Weights of a small transformer language model.
Size: 16 layers, width 320.
MLP neurons of a small language model. Each row is named by its layer, matrix (down: output weights) and neuron, and shows model dimensions 32-223. Each number is 500 + 25 x the weight over its row's rms, rounded and kept within 0 to 999. Numbers have three digits each. A neuron's up and down rows have the sign that makes its largest values positive.
After each neuron's rows, "fires before" lists the tokens most often just after its 100 highest values on Wikipedia text that the model never trained on.

L10.down537:499511499512515533542534520503520529450468514515496461459506511494475497499495475528524572510483487552484471462468485556488474489510521563540495471552495521468540515484498462541480495489515478492495550514532510472551439504503503493512499507488508499502475503536464488534474530512494501477491521543472502457489499515505475457504501534476474505511490484474493460455442505509498488465501506491496492501521482509518500542464506530464487502532469515513494537514481480513499530545560510521509497506516529510497482474530485492436522474472484459510475477471481529499499500483497510491
fires before: " |", " by", "ed", " 2", " cl"

L12.down334:520515486466503438476488490475513521509527472529485500504525526503512481486486495566529527427509467502502481501518482435506514523500501520498560483485528492499471497512526488459531487479518535537497515534525459462493500518512516476484444547533514463505561480457535506491503478537477492493519511527555468463515523519536476499504503509494480483510456503462471469476476479487504524473548535479474509432459531518484472486515529496508486490467500475518556498470496514522485488468501528489522491493491501526522548488529534523452527512522508504504497482528500530516478477430531498497
fires before: "\n", " "

L7.down804:506503459465453520517470500515515494521488547475482524503502527480472468467537539478487512565475480485479468498525507506521515517503520494471498469525494477494535490470510528527516510483545523472503523520546495516494474482547475496522477433507517511482490518550450489482494483506505501481502495503504487471435501572455502525490528507513481496496495509485482491462528505554502507505489527529503480465540446562512504451527471548497484467494494488493491475508497476499450487497514494492535503476487455528531463494496462518523484462490514519509473535524520553521563521517466469485
fires before: "ed", "==", "ing", "ation", "ative", "s"

L4.down160:480503455506455478477484503504519455508505534531518546467479522453521517544486528517458475524519500494482498529499512504494516499479480483484516519519483501497469528530512468553498501525505558499523471510496466494480541544526496489499489486526472534518499511483491466543451507477465520440467522522514500464466529458503550479533479468569521470548523487504488499467506543480492506496542519556561518531493555507469487519498488542525503493511524522498498496441533465476526530501500470496458484506499503525483502495476493491495495542512457484504492511480498527442515514510474516490
fires before: "s", "ine", "m", "\n", "ers"

L5.down745:521480531445478472490535495488509494527521523518482505513495505480487528466459487508473476513499449521475496505517454526560519505485524505517509459502500510516530553484493463464455496478477474472532514506481502463491457509493513506510530463520469506522500497505470491519476488470516491477431535528494479488491508457521518488539503484499478521479487530490476487494485517516513498448513499507489507491481505514518471501492472539533493471463497504506491481527495503554466478463532518477501522518518532525530539482505487506479495469562500526458510494495501555467500521469469534513
fires before: "s"

L9.down897:510520476476499535525515469509507498480422523519488502486533530504527493514506472457519520501521500549492473483501501511468478488455504490540531483511486520489491516475502511477452484484467502490491497500479522511501498516506511505490508492481515497518519485472492525518444561539514499524489480541520505500495469485493545486518487512481545487520454511497483491473492464515499490487489474468501504493505472522486460492511515506528486518490442516504490497523518487491512534541520484512496473503521515466534505467491521507509494505531488513529463546499485492512498520492487532472
fires before: "\n"

L7.down389:567554475499477484528528480463482482498478536532513499552528480497469477478541478498536485505506493508511536526499510498526506499534523481541474454506460504539526511522525486453459499494459534500547493493489482514479523514474532518462449505507521522467510455503533491510498529477521518515538490474527477526467528536464478504501517510500516499495509488495509476513504509508486503524498504460493479455516488504485503505481488531506486496512514446506497469520503456533536472516456505489500506471494496508511508469462556511495486539489502484493500519459475498494485552481507491521
fires before: "\n"

L4.down185:500527499529482513511518522518507499485538501475504480501520491522466493483526497496500511506468515522468436529533511501481479519555487541481527508548532546537536495530507512512495462510473520449509568478478505488535517495536519469485516520531477475507500520508502524511535538525521499487508521486517493492495530508524452463515486542471459486480541515542498482507477487475512531503499518517546457470486526536490567508509487526537523495514501512541512519508473470518503535507518488530523519506501508521489460529540560508495489486494511535511495518490495514501499538462493516520
fires before: " |", " ", ":", " /", "s"

L10.down409:449489523522491492512513501484513570539570472516488490504519495488489464515497486499484510507459502497524491540520544529502533497468524517513539518481508532462490487522497495512493514527525478506528476487465541473467527464486451448536520470484523492513491478534529453532502546476500521488487523492491470486494539492483486550556501519532488515476506509503475463513507506512491504463457484509519500525469482490494485496493512464501466505583449519509494506475513488523482482510524516542507498465482497476485529447483504525526520488493511483508512540516478424488485548534462518477
fires before: "|", "==", "%", " |", "|---|---|", " =="

L9.down1046:500495515487518485496531505470507488505490490488512477543518504522504473502522529521480482495538543517504544488487481515500501521485497517511438481519517477500511522498485501463512488513534516478509479500564507488532505534483519515464487507494489515478502506492492501506474499522470531529472524494513541459481538485497527549493508492555498522493490444488517498499548474479476494490530504484483518495498496504501449486512503490447530506539518507542510495511471525461530516464544492484579435484488511534504508498470499474494464511493472515495504517467503500521512518504525529480
fires before: "al", "y", "ies", "ology", "ite", "ate"

L7.down769:455476476519482496471510495493529488487533508493512488530487475485502512489519496520495497510431502471527502488472483495536489467515483437481505503504496525495496459488505509524511502494494503472512521521500539476568559553476527517496512460508566501519545516492525474520491489524495507500497522502507492488521507500528490501472501475490456440523500527505488464493508528499545477524504481529519508491536493492480527490471472459528507456526488527460533499455527493514512525454478514474501500547514536520505445527539498495475523503502488539509522487490532487477485533482485476507
fires before: "s", "ad", "us", "ian", "al", " |"

L3.down515:494475511556512533500490501512515449497500481518505459457543497498478522522544505520475487503471470532499542512502503506490511510505482519527528507485529484488534484468499546559497494469497505489504502463489494501509542525458515478480553464502492503518490487469480514551542483489551497501468498461507490512493449506538533501461479480496467503496525447504521537499557493514469471474514481485491489506484518577573544505485496531482501514531492504502500477528480513513515455513508503528467512527492494510529480520508491479503552515504451488522492486525483462470506499480446516490
fires before: "mp", "le", "R", "or", "ach", "ch"

L8.down175:499477496512510524530511498557506479500517516502536508456513486475477543514536510538489494491474487435511466520513508517470510514499532558527534509494460518472539545488490494466507524520520477500533474462466464492464500475496534554513487483490495504544484492493468504473514452552506535457478508509450512485527541482524469535484485498503527489499508456489495504471502494483489486487511503480505519504531501506573456512506524474561517503521463528519490448508483523523498510498477476523556536525510468473490481508543540489494508469562482519497485497526500508517488465505474485496
fires before: ",", ".", " and", " to", ";"

L4.down1061:534503534501519477489471498514531525486522496498488523514496512504486524480512539490459497482516480477503536488520527506475483473488496513495434498484471550497492489456502500472480514473448487482499509475473509465521512511497520489516486546469475519458489516525476521537521500528470500492493509527506509485462550464526516504525470473537471489505502466508553511518535447506551476491497450477516521503500461497513428449536489474473516472477514550493498493478468503536488541479502468509533536462451518476505521536470493497488512536498522515487497451480554468504471500472519523546
fires before: "y", "et", "al", "um", "ish", "ition"

L7.down1065:533525490487545534540524503489475506471459523521486515510505524501530503513493487444508528510526493520482477494522503503505492536459498503481511511520481526500473495441495491484477510474475508494476481507495492506499506512516518497460533506496501488510525487529524526543454523526511533498475527522521507528511473449500541495503496523505553519502485494489471496485469473529489504497472439472493480488509508530469435500452495521524467500496456499504526487514514485520498523514531511486502475504557480476576552497491498518518491527504468513526465506518501497522501491517499466493
fires before: "\n"

L7.down544:526470515498507511505532523504527466480482494566516551581435500483480508479506490514509511496519497504489477500450501511510511490507484481425469515483499499477493505544458486499466513492490503461515508497479483510544545498524502536526496506512533494459506476507511479478484508484508506476485496497510486535501525506547510508471500510483475540518492552455492490494491487502506479509509498509451457484479532479499514483523518525485486518493530494532535509485542477516515500488490485544502489496484492528488502530522526499487477431449484488501497495456521551540510538480520496491
fires before: "\n", "|", "-"

L4.down493:526526531497461430522479536520532496504469505474482444509525533472511499505475504474492502464452486498452464512512504468476515422484528517513493511484469496531472488506495508466478456487519509468504515508508506479523517496498524499512512458516530500505506487512463486516500495503530495510466531497542509491480583508500497504523480505506532528513507464532502475498513483517513530562446455496550477552502521514480494498465536491558506517491490504523505532497482529477512514495498503469479455433503485496495490488479499509500492459527519499453548484523528458508481460472499480537
fires before: "im", "ation", "n", "or", "ab"

L5.down787:535451477515530520480550492535469527481528480478480520506481507463468482464531490541462512485529500486469504503434515491497520508533493527468570521444499486486507499503507485531497448498523479512505494522492514532497495531440499521482484500513500470523468497472507511489485503522486483516518516520509474483508473530495415521471493502473493511530513517465496491481489446478503512485485517488434501489462524448474510490475457480514501495490513505441522477502508505525454485520508470485497520522515508498512485504551555525527474524504478509528431471553491480521452515476519477471
fires before: "\n"

L3.down239:468497475489507529475477531453545498494500467499481476534513504499535481472510555508503495469452475481504547524479551461521522501463492482484503530512449474470488488515414531490523511471540506458526495527506484456506524502512473518503485506517512473505518503490490461501527520540506527485525520532476517523525430496507491487548530479499480514474537489461474519506533495520470510461496478506496516498525479507508533505524503498494544460484535506522549474485481463502460471531479495481512520483498513520471446491517497517516491493519473520496534511487490478484517489493452538502
fires before: " the", " his", " a", " 19", " this"

L9.down1080:490477535531483494506515545523473516538480507497499505498495486510492519511566535550497508479482533510521522508450449500499535470508447488522488479539508502534476518531524486489544517487494531475582486460452533458515518489491543505509494501474475493482503429493466474508462495497493496526521528463459495509470521449533533495446493523495538532521464490478482449506515484495489458532504507473458458449497496474512487527467462518488533496490510504512506487534524501468542463538485516525495512504492509479500502478504500540512500519482489496503518480499477507513510586509464541485
fires before: "\n", "-", " is"

L9.down711:510520500516462489534476555529504477529518462492500454477491516462503492512509513517509494498483489499486485497526525475509487445500493520503503466504513525513556505485489508502470504472474496493480525526541501466524532533527533517468559490486504529538541474480500517531546513497523538555511541543557515497528508549546530525468480507524570517527497509481508506473510541471539521494487503496518492521482503494501532530478524520498452505544533502504550505497497483533543489510478515446525494469507498527507492495498501496478490475474535538508532526522527534463508524518481486495
fires before: "y", "ic", "ical", "ist", "i"

L9.down598:505504477471488482491516528495493514527572475478482455511540470489503515481476524454477511495491519496516506505525508503508501512526508511488504446501500503483498470503504524493500515501542503468478507454502436497554525483514537513527499499507490493513486547501511484485479503492486501515488459480454454456477534469523518510486515503483545471520542512537535496524447488486499481563487543461504508480473494469478510511522500523488470519541492533478500484521496495495540469512529505502502502459492497488501503516491515534470477520532527495477536495532522511486462493502505561455
fires before: "ed", "ing", "ment", "er", "e", "s"

L4.down180:530482523507537491500496484537481519484496528484514508499495519459514529506486511527485491533466502517477500476508471544513512534506497481492528532479548526513524486470521476473449498558490509481488531544515489512495492512514512514519476495517510505526507465480472509495512524485526501536493499472501521549507507507497529525466517513523519499505479503553530533491452470501483539507515457453506516506482514477500510524509491517482516492517524566473543478492499511484447502509488537476499492451484480530496497555497523493521500496487529507488553484492494430462513516479486471502
fires before: "ro", "s", "l", " to", "ly", "e"

L12.down1031:525463518480477526518466513456497473514518460481516500493514525478532503482479506517466517485486435499530487513468488476489509468509518503506479449506494531496497529491523537519465473470512546530450552533504487546473528518498500524495529472496530507498540502528535484523523459467495511469468496544519531488501475509493481515487500504528486502501503549543484544505502491542522528525446473471517476465505477447473507497518541496454493491487506512496501489477479542497469492500465522554506452492532474475514470495509540502498548506501504517486484525467547539488475470485482520454
fires before: "s", "th", "60", "==", "80"

L7.down662:521521519488508473508494500458495509459534506509498473541482456494503494457484445524494528504522490512537499494475497474476495491486479510523514486527511511480498495489493498501510488448520469512523507522463506500446542552522520467479561477505480483501499508516488500490495489456510477483471496554451535485457481515491476507465532551496512505529519499507525525530534510506502491534527480477486496482505494537535509503483472460510510503502521507513479516500515521519511495519511504493500514486509502492575508563469519497486537502472476508536491462528507471524495453514499482510
fires before: "mp", "le", "ch", "ach", "gra"

L5.down81:475498483505504466506533504465499458525544487522516516471536514527453479501518473569509467465448486499490476506474464516462527445490438512474497495544530567534491480503494491496547503511508511505474506494512505513503520504507494450519527525532518482498520517511482450481500503508532503521466516507490514518442522525515527485474520498498533506495488481498526500534451481522483531487519458467539504511509530509507548544501514523504447507504510527528527532493461467505530531519451517490468493497481511547546500518489471495488497487481473520397499487530528495488520487515507542493
fires before: "n", "r", "ation", "al", "or"

L8.down140:489522487493459485482465493524523526519464458503477531523498449524488510512479537499505498447506486519502516528521505480518494503517525527481492528511512495510515456500493519470507516491470490485505495554510515481542478458541494499490509542487502498462499511493508462535486530476492514504460489510482478511509456496488506503526508472474502508475507496460495455501489507524533476539532480509512525531508477533472539500520503492441517485547500532500455469472486494535476483465518494472506541505511509482499536502518482508486497473523515529476519507459475522514532488499473512493
fires before: " the", " 19", " ", " 18"

L7.down160:440500471475488475527494513528453492490517506532470479493479532504489519510507549515493500480445473504469486518524506543506523517519516528508531474484476500482522494481488460440494501516503473511447490515443497505529496476525532485527473517510520502518549519571509519509504485526555505488505556543482471519497438483467484497516507513505506518482507548484487524482501511508523499505512532477503515467485526508517507486474507519490472475535455500462485495522498549470470488472537513450473507491530474505510476466486485487533472494520535496525527515541516514457481530474524456498
fires before: "s", " that", "ed", " to", "ing"

L3.down275:483451503520509484544496463559493488517510476526495514460498513492510562516524494505477490485560514491489464499488547517485499515495488512505537476511522513463485522488472469528510528466481530455505500539511508526524530501490506497482487466513470523477500490518500479473485520520535542482493494532519514536537539543477483529513490493481450497470511506518532486482459510477491456487486499491464526504493487490491504478509523493512519499498534548476518490474488470472504476520521434473491512531500470509531502504513489533479459498482513495528528468512493539504518543511487498490
fires before: "s", "tic", "ed", "e", "b", "end"

L10.down416:475504487509528495521486471499534554485554524495455509508455522506473492545562492496479518538488531519536512520528482474514521516466511467515504478468490488541506508543453490464501508490494489502515447509493532500547520507465529456497540501496512485492467534509502468529449461463464557509460512468471499524521508495496472502494513497492491482520523442505481504521532546524506482487473483465479466508487471496505504453476468508463482531497503473492531481492497481462489478467530534527519500508509498505535494535483531510531502513491486494517477534481504513520495522512510545487
fires before: "ed", "e", " the", " in", " on"

L4.down777:508499541511508479460499526515472440478471506495472525485471513529495521545503488521488534522503495484520527480489503499577507517518471481492536488474491501538545469514507489502525455488484512510505555484495496464489552564493529469530550484510522468505475511513542495518517490456524484468480481496472530509500508526501458508511521502515488498576493526504505483457462537539456492469470481500496471509516501518509481505466445471498501535510503487501484508547525450523515446459513493543528474551469513518549472499508487492487508522524459487509473478502475449479559496505543475505
fires before: "le", "mp", "gra", "ch", "ach", "ad"

L9.down938:519482469471527551518510479494469456506447501526480460514451516499592454480458453452511506518491465565507451518531503521548494521497492524513472499504507517510495495495511503511506513505494497525491479507534458500446512535561550486492539497484502492536462543522537469545482540532477489512496528494478525503480490474472533506518494495478495512473489479488486516513467486521462518516480441496515485474481481504489468492477513497527478497501487490523482470488497522443473476500515527488518505488519493481523518498488510521520498522514461519544496510530518512515477494515505500480
fires before: "\n"

L7.down739:511506489508497474548494478458483509519499528504525501497482503466495468504521504531508494505535494479513510481462517465477515485511507498469524506507470479533508507511516498508457457531519524465500499532479492476453545526503530510472484507525529486487455504513506471544489513450505492468509511462509464497471519481488488508514511494546522495465483511467461517539488496450502482492533484477486507503493466495492492475520468502423494498467517517486506515486498519532502520513486464482481516501513528496457510524533483509497521470490485547540478482483513481503505485526500458519
fires before: "s", "m", "ion", "as", "ed"

L9.down962:486486506489490484524524529519498476461455481493498500478474467486505532536515523481526496510489492492545476517471504493469505521491500507525503486547483518478492519482495500503455561493472521487499521484519495424469520471486497519540486502517480544513505490505511513549512547510479552515481523449506494503502494449514507496473540507510530491491534491496457511482523496536453523520466511485499519490462559518507477514475507484468490521451495508513477469503506504486549500555521480477494462504555544503513481512448522519500489477506513485543490503496515495512459510510496509481
fires before: "\n"

L8.down781:493460496491514490509506470482463547503558519546484452512514508501509500546498473507497492459526510499494468503526578482505526519441501502510484478465544506471484470491503496489491520451475443501517495516525513522535500499517472497504540521483527533506483522473479516539495528488529501510459517546454490531513535487508521505475507497496499508503538528523497508500482530495466489536465455509484477511499497437451498472501481470514529556494547481502489491520515511524494457483539491489513560485510527529468503492491543569470470489496535529478510513498497479478489499564492507488
fires before: "e", "ed", "ver", "gue", "ers", "le"

L5.down363:510458449550522521496516483491476441503437510550505497495511536426522498501488497506501488525498498500504536533515517534504509512525529501494486535470499486467541484465527488482526571473468515478497518506486520481516509476512519466467477533508491467494486514507519515499494488501489481538548492540487478501478512485453462503489490476480532522526483519506530487504494503497494515507482477511480537448457457444456543508510505483491517458475483513481523478477488490503488440509462498480506498543477511531497511477509493535522455506477447509542507510483515440480500511487522506500
fires before: "\n", "==", " United"

L8.down34:518497536518552467539481505507517504514508511488524495556510531489523476502553534468472487491505510507521490527528453528500480491466521504512488507551529537471480470500505486544507493474470501484523471517536498502498563521521522502534484503511520486479534470475501490542534522519483496477470497468504442484511505527466498507481489516491463506478547532533500489508500508489484521521505475470478477497507482478439540497506493460513513507514505478519497489473521537489522483484497543461508515490483507566511487526543508506533486510524529488475498492458456502501511489498448479515
fires before: "al", "s", "d", "an", "n"

L7.down36:494484520532481515463508509515492518437487497506468524482526503472486503482525484491468481516508509501514507502521482438515532497483539495495498496451515508522532525505476500531475505495483492497478519524490479507497476497476509517516499502503439553529513499519479519500469472537481508504463497468495503513494492415470463530475504496475484477527486506460444513505467538487524494544523487507512522506473491540549476541537475471494517510492493477562482515542463496484495513536475518490466481523567511506486508517495511506502429534515502525494482493501500538492520495505505550498
fires before: " States", "s", " Kingdom", "S", " |", "ment"

L9.down572:500529498501518524535522504529460503507544470483520479526461430462524523500504551479506498519469470518573498497479484516529479475501522493511511485486484500498506480454523474473435510538530502499465497484488502478473531481476487487486500487477503489494492448491506523483551499563511498489487469487493493540516531470479488537479480509475488538516505517513503492527445523504498497550524486501509488493501508515523550490453526553501514499521446507511489512465519507492492486480516481548463501493534487453437502517560499521480464506498462477508504501508566466495534469496497532526
fires before: "k", "low", "ction", "ner", "ment", "p"

L4.down888:500454487504495494511474501521526505513493464423471546479512541493500530549485526510499530513479498434515464542457517515500462533524474516478496501497526476500559512492508544510460478467511516491501529526491503502511511488520500519514473458506501533511496487445449495523498491504468448467488518514510494504491509494521500507485506513519523491538481504449444461484502516480494496504416501512522511500505484489481473498515479493527473489524459481537497493528529482473496531516507473508508499476539474451481443537527503489499463488497499528473523487481496513548508488497480556480
fires before: "d", "==", "s", "ject", " ==", "ly"

L9.down492:472501528495515518528502507510502502519499500486459504484484498506488473512510528483552478499467467508503476490533487498464556527497515523539540461549508516533539464462516490490516476467481487488496506519475508472530507474562475492503518533484495468468505500518537503479466497512451473507473499466504492503505485507550502472496465458496485521483511457454540517504511511463529469516487483455521520523483495474483500512460514477475513520506488536529531560514523585474505470551480456540492544482503494498453476508535493547526468480463496514488513579452513505520508511489482483496
fires before: " |", ":", " 1", ";", " 2"

L12.down835:512481492501496477475491567465512546511524504526533518541477460528538473451495520520478510524513481507452503582503523470534533510459487496519529462500486501493531505497482500510524489482529476494514521463519445508462513501496512520515523515511470459523545478489487519490528541495502482495540507513485550471494449483497482461527482541514490469520494515522523499457509466486522513530481522484477439492480475522493492479519508513541501489500473532498476465505465525508539498479466515523484563523537500510508525473494483511457528452462488486520499474504472479465475459474487470507
fires before: " |", ";", " the"

L9.down816:519512487520525495522490558532512480470487507471489524490479513482457525524502494540489485479502506485512539506498509571511493471518465526536524493480525476511519523484493494537499518517501511522485490500526525533571475515494513522518505468495491491523489466493472532485505499540531489480486515490514496497469479516528479500492487533476505507510521559461538478485465503491472506500481545476462473424521522530524518488473554544520538489514535535506542530493475472505465499507468517537533487488482483511532479460513474487476506537481505510498458506519479472503517485469472492461
fires before: " |", ")", "\n"

L5.down770:517492502492548484514488518514545481506501465523519486496514534528547497483535479478504507530538486470485510548539523490465489485502494465486524513490525503444484504512492489479537514521506467485510476499494464495472501483506477532515485513503508500452531465478502466476511507494474515456468515504452520496505467512485470480544499475468454485486443460500522453496491466465462499505509518518513512545502501519533467542512504467502504498508496508532425490527454511491505472490503546524513513511520511476483504477494465539533463497467516501519514526541474494484482534510472507508
fires before: " |", ";", ":"

L9.down820:524508464466469494478525485506512509500501480497515516479518490504481479543497499501517554485483461489526500468477534482481488515521523492447518517475501503525517495516473511521514447478522448524459486507492542523483523518487495506514485484473500505479492508451469511542480537523438522497465493539506485493525470527503534460498534469523499513528458507537488545474544454456492504510520514541475490474486536526510521563457508525495494507482543523459461461555505508504529418532524512519471483538487532515515529536506504482489539547508468513533467486515480495494508460508520528462
fires before: " The", " In", "\n", " He", " On", " A"

L7.down252:503496474489485497514481420545495498490497523462530538519495508470532517500477558518498527486478527508465442500497525510490511532498527543498486505489531511487506518533462492494502493499493479478487524500489509514502532502503479510480472446484468565484503494500472524478492510552510488510483568499532481517487498475493466507485487484519480448463507474544516517492478471500507525527499490566470539494509544513497497458467507499555531500537458551529536462570500506481525491490534485472511524501446475499495527534518490474526452503454500554502538481487486456461530457486515458506
fires before: " to", "s", "ing", "ed", " the", " for"

L10.down550:472488507552515530541509502535471470477530475491499475557535521511540530486471525524513505516480501478548505499488504486517512513560476486523490527500489523515482504510497537517515519460452508520512507489477493517508512525506517469492546539515492468544519479526497503509527502468506508471512448493474477517535497522517489485496513490486509542512525474489525555515488512488473478558466541502473489502494457479474536568490462513507497533499474520499509523552500529469508494480522470499473509476504522512499506536455530504475502467504488528514521513542541472502501487502488509459
fires before: "ed", "s", "ved", "es", "ing"

L8.down870:511519471475525492519486483510468510480527547533507515500474514521492493488490442518531513501525471478498482520506461518493504497516516465482531470501533503537512539495508501514535525532516483483484464510506564466538507485516544517538480449509449497488466463474487497491481528502507502519529482507509484486536512462466504458532507496515493520535500556490459554541492487508486510431499536475516460473448517499506531573459498472509551482494511510492522519528488485510488534516531531512496542511540517512447495455502515491493502480497500502484482511488520495460519495464523461543
fires before: "s", "in", "d", "ver"

L5.down928:523521530452491511451520507480462465519510490499484497538496493506502501511511518460472480490541486527472515489518482513531538523512529453499506482496490484522519468481516514524472517556478468473574495528478509494531464535509491470525508471511502502500500485523510500538528521503487530483502521466543441506484496508474542489548473553477506539498530543497501522503449510500507514535533475433520516487493482482478498528506472520444478472490456442517470519540520504486474477482499481523494537518511500478475521486503527500500492496491534491477523481473529476483500467484473468499
fires before: "s", "o"

L12.down611:480519453529521507510487531478515537531530489512493469447482482487521500477464486468536508497530503511482473506494466517477531461496524529476510518491513510526510534529538494497467477488462522464486477499504504497505488543517495499497515538445453499510514514523516531508499525445482489536511510555501515507476490556529532552456458545492506505505478516486529528506522545507529511456517492485514462493532525487481478497480508541488503476511548493451507476496471490528504512520498501468493481494446505488462537481530476519471512481487472490486547520455507532459474521535504497496
fires before: "ic", "i", "ical", "y", "ial", "us"

L7.down427:473523528480546483493516508507488507517494518495479495515543478496424552507513461456524505569489527473494508501500581482500526549500518505543519450479499508496507469478488503536510495483504515480484504490529520494481486460442526514482506512509472477506451488534505463476525517588510507509525496517517510495567513539484519547494503513456509478542494507507483509511474489516465483514476501514490499495533505486499527507488502490493485523477450493489524533484523538521490503507476477520479508495540491494519518500520489507503496551493513499443507500518508507521551496476509502542
fires before: "k", "ce", "ment", "or", "ve"

L12.down93:519495465528494515494485479492492457535484508488516524540511522472511499490426522509555532515467524516507447509517483516489504464524506473500489487479505483522480484502503530557516507464473472516486490520511511513491502466487488521513439491491517509470516505508459495504528499492506493474482550518514490467499485516511468541456448565526480501485513486485472494471471503522497445502504502469541496468475524531515495484473528483468491524549520554484493481494486476510476532473521517544531527505545478513488506486480462472534525506482505510495497497480468482487520495525503523518
fires before: " of", ":", "th", "s", " |"

L5.down651:500525491470505527495479543481515497523539526493501510500507527514506506469499511449504513486471479492490479468531473463508513462498497553512467475528505524558555500512529558520488517514466503520471515526497488484487523503474549503491495482469513505495482501513460480430565511479498472516500504441507514530523456496528526551463489508494517475480511490481533513497518524497518466461542440506516502517458491506483473533493546502486559443506492498499493509484500477479497481505514500453443482450509502499505503516514543515508481536512491510469501520482463519507469509502524523460
fires before: "y", "ic", " of", "s", "i", "ies"

L9.down1019:528508518470491473552515538525521502526510462451479429533477473480509557502470495539517455520526469518486467450550519498500472509448509457509513448498478500488459481503463533497504533499560536472464525532502445531550500525521554507467499476528487478475514508487482516506466480465492497456486479543514484478524513498534497471544487505498510504506511494535479517453475535528501491532506541493477517462481478505482480493495490508523493490509480487525508507475497470509494523543489503498473498504497539516509464508521494505512510509486494519495512489492545520502506517501525518520
fires before: "ed", "ion", "ing", "o", "ive"

L4.down490:471523530481507461510493538496538512512498505519494469494512522503496482507460516499478488475512443503477525546472515530542547514469488482506467517506452487473520507521488489530469500506493511472527464537508489462504474476472490513498515531514525542493533505501504504524494527547481490445447491506472463509503473488511490527488526457506501539529521549471493464456467476483500509512530481513512510523497481503483476498510479480459494529520550512517502483530503503531485527472491467527515515511489548439487512463472499466513485489513488516470515482518496537493476519542524495496
fires before: "s", "ing"

L7.down277:494519525515538484491474532514480513490471491506496502481467525471487505488466492454502512430476479494460490513510548541477503468499501487492508507522523539479487538486487533561496538480544489491495530486486467494476521515491462527526495535493459520490529473530494503514504473512474503469494477505511492505472492511481485448462487518498475482515464492498474485527492515539490524483504492553499520513436532531547479448491531481501514430484471486508462494458482477508527482481516505540492459498518475457471466480518489502509503499446513499476512509491490499517495492529508490472
fires before: "s", "al", " was", " with", " ", " |"

L9.down241:539499526475485504497525517527498509537534508471527492507498506482514489469481518470532503479450492528541512482530543479543542490538467464512521504480510482515554477487521484511527535497501552532513500533538499529517545520500491471507510518540486493476481476533534479464522496470504505485525491497515487474510516532531490546508510543486516494514461499475494498493485489490493474512499482493518514477483539510474503526528533492487506543512520467543520508487496479495436489531494532549510485479539503513533489451497499524526478513522488469513539553551520457501500554549527439506
fires before: " as", "s", " |", " a"

L9.down317:498493491522498511484488523524519484526504518489506546483529498511498483488506484456511480487493497505491512485507481505517501470497491513456511453465493479522507467477532483511478502482480518561530469507530544476515501541511496491485516498474461523510552515495483514456500524486470465503501475529518475513467484568496476497511455527498504498521530507502497456508490500469501480496551500523481493540523493535510544512537508481512463478543515527493473462449490468493503575520508482471488512515474532504476486476567459485511484492475479554473478476481489452499505508492520514507
fires before: "al", "us", "ation"

L10.down93:465516475489545507476461513462512483501514520460481512525506505480492516494479496501526486525511516507514481494520496491462529478484528466532537516517500472500526543477513487484504518516504489560531503481477515496476477497485500493478488488474530498473461495516530487525502455505493510504520539514462462460544475510516497555498508504499490505501491500498460552475463545469504487518503516477505491469488528487490540542487470519455533480491474558505486514527500506508484510499515471472472549476495476485428509524533525510522517510463551532495481512464537513501482536486460498523
fires before: ":", " |", "ed", " 2", "me", "s"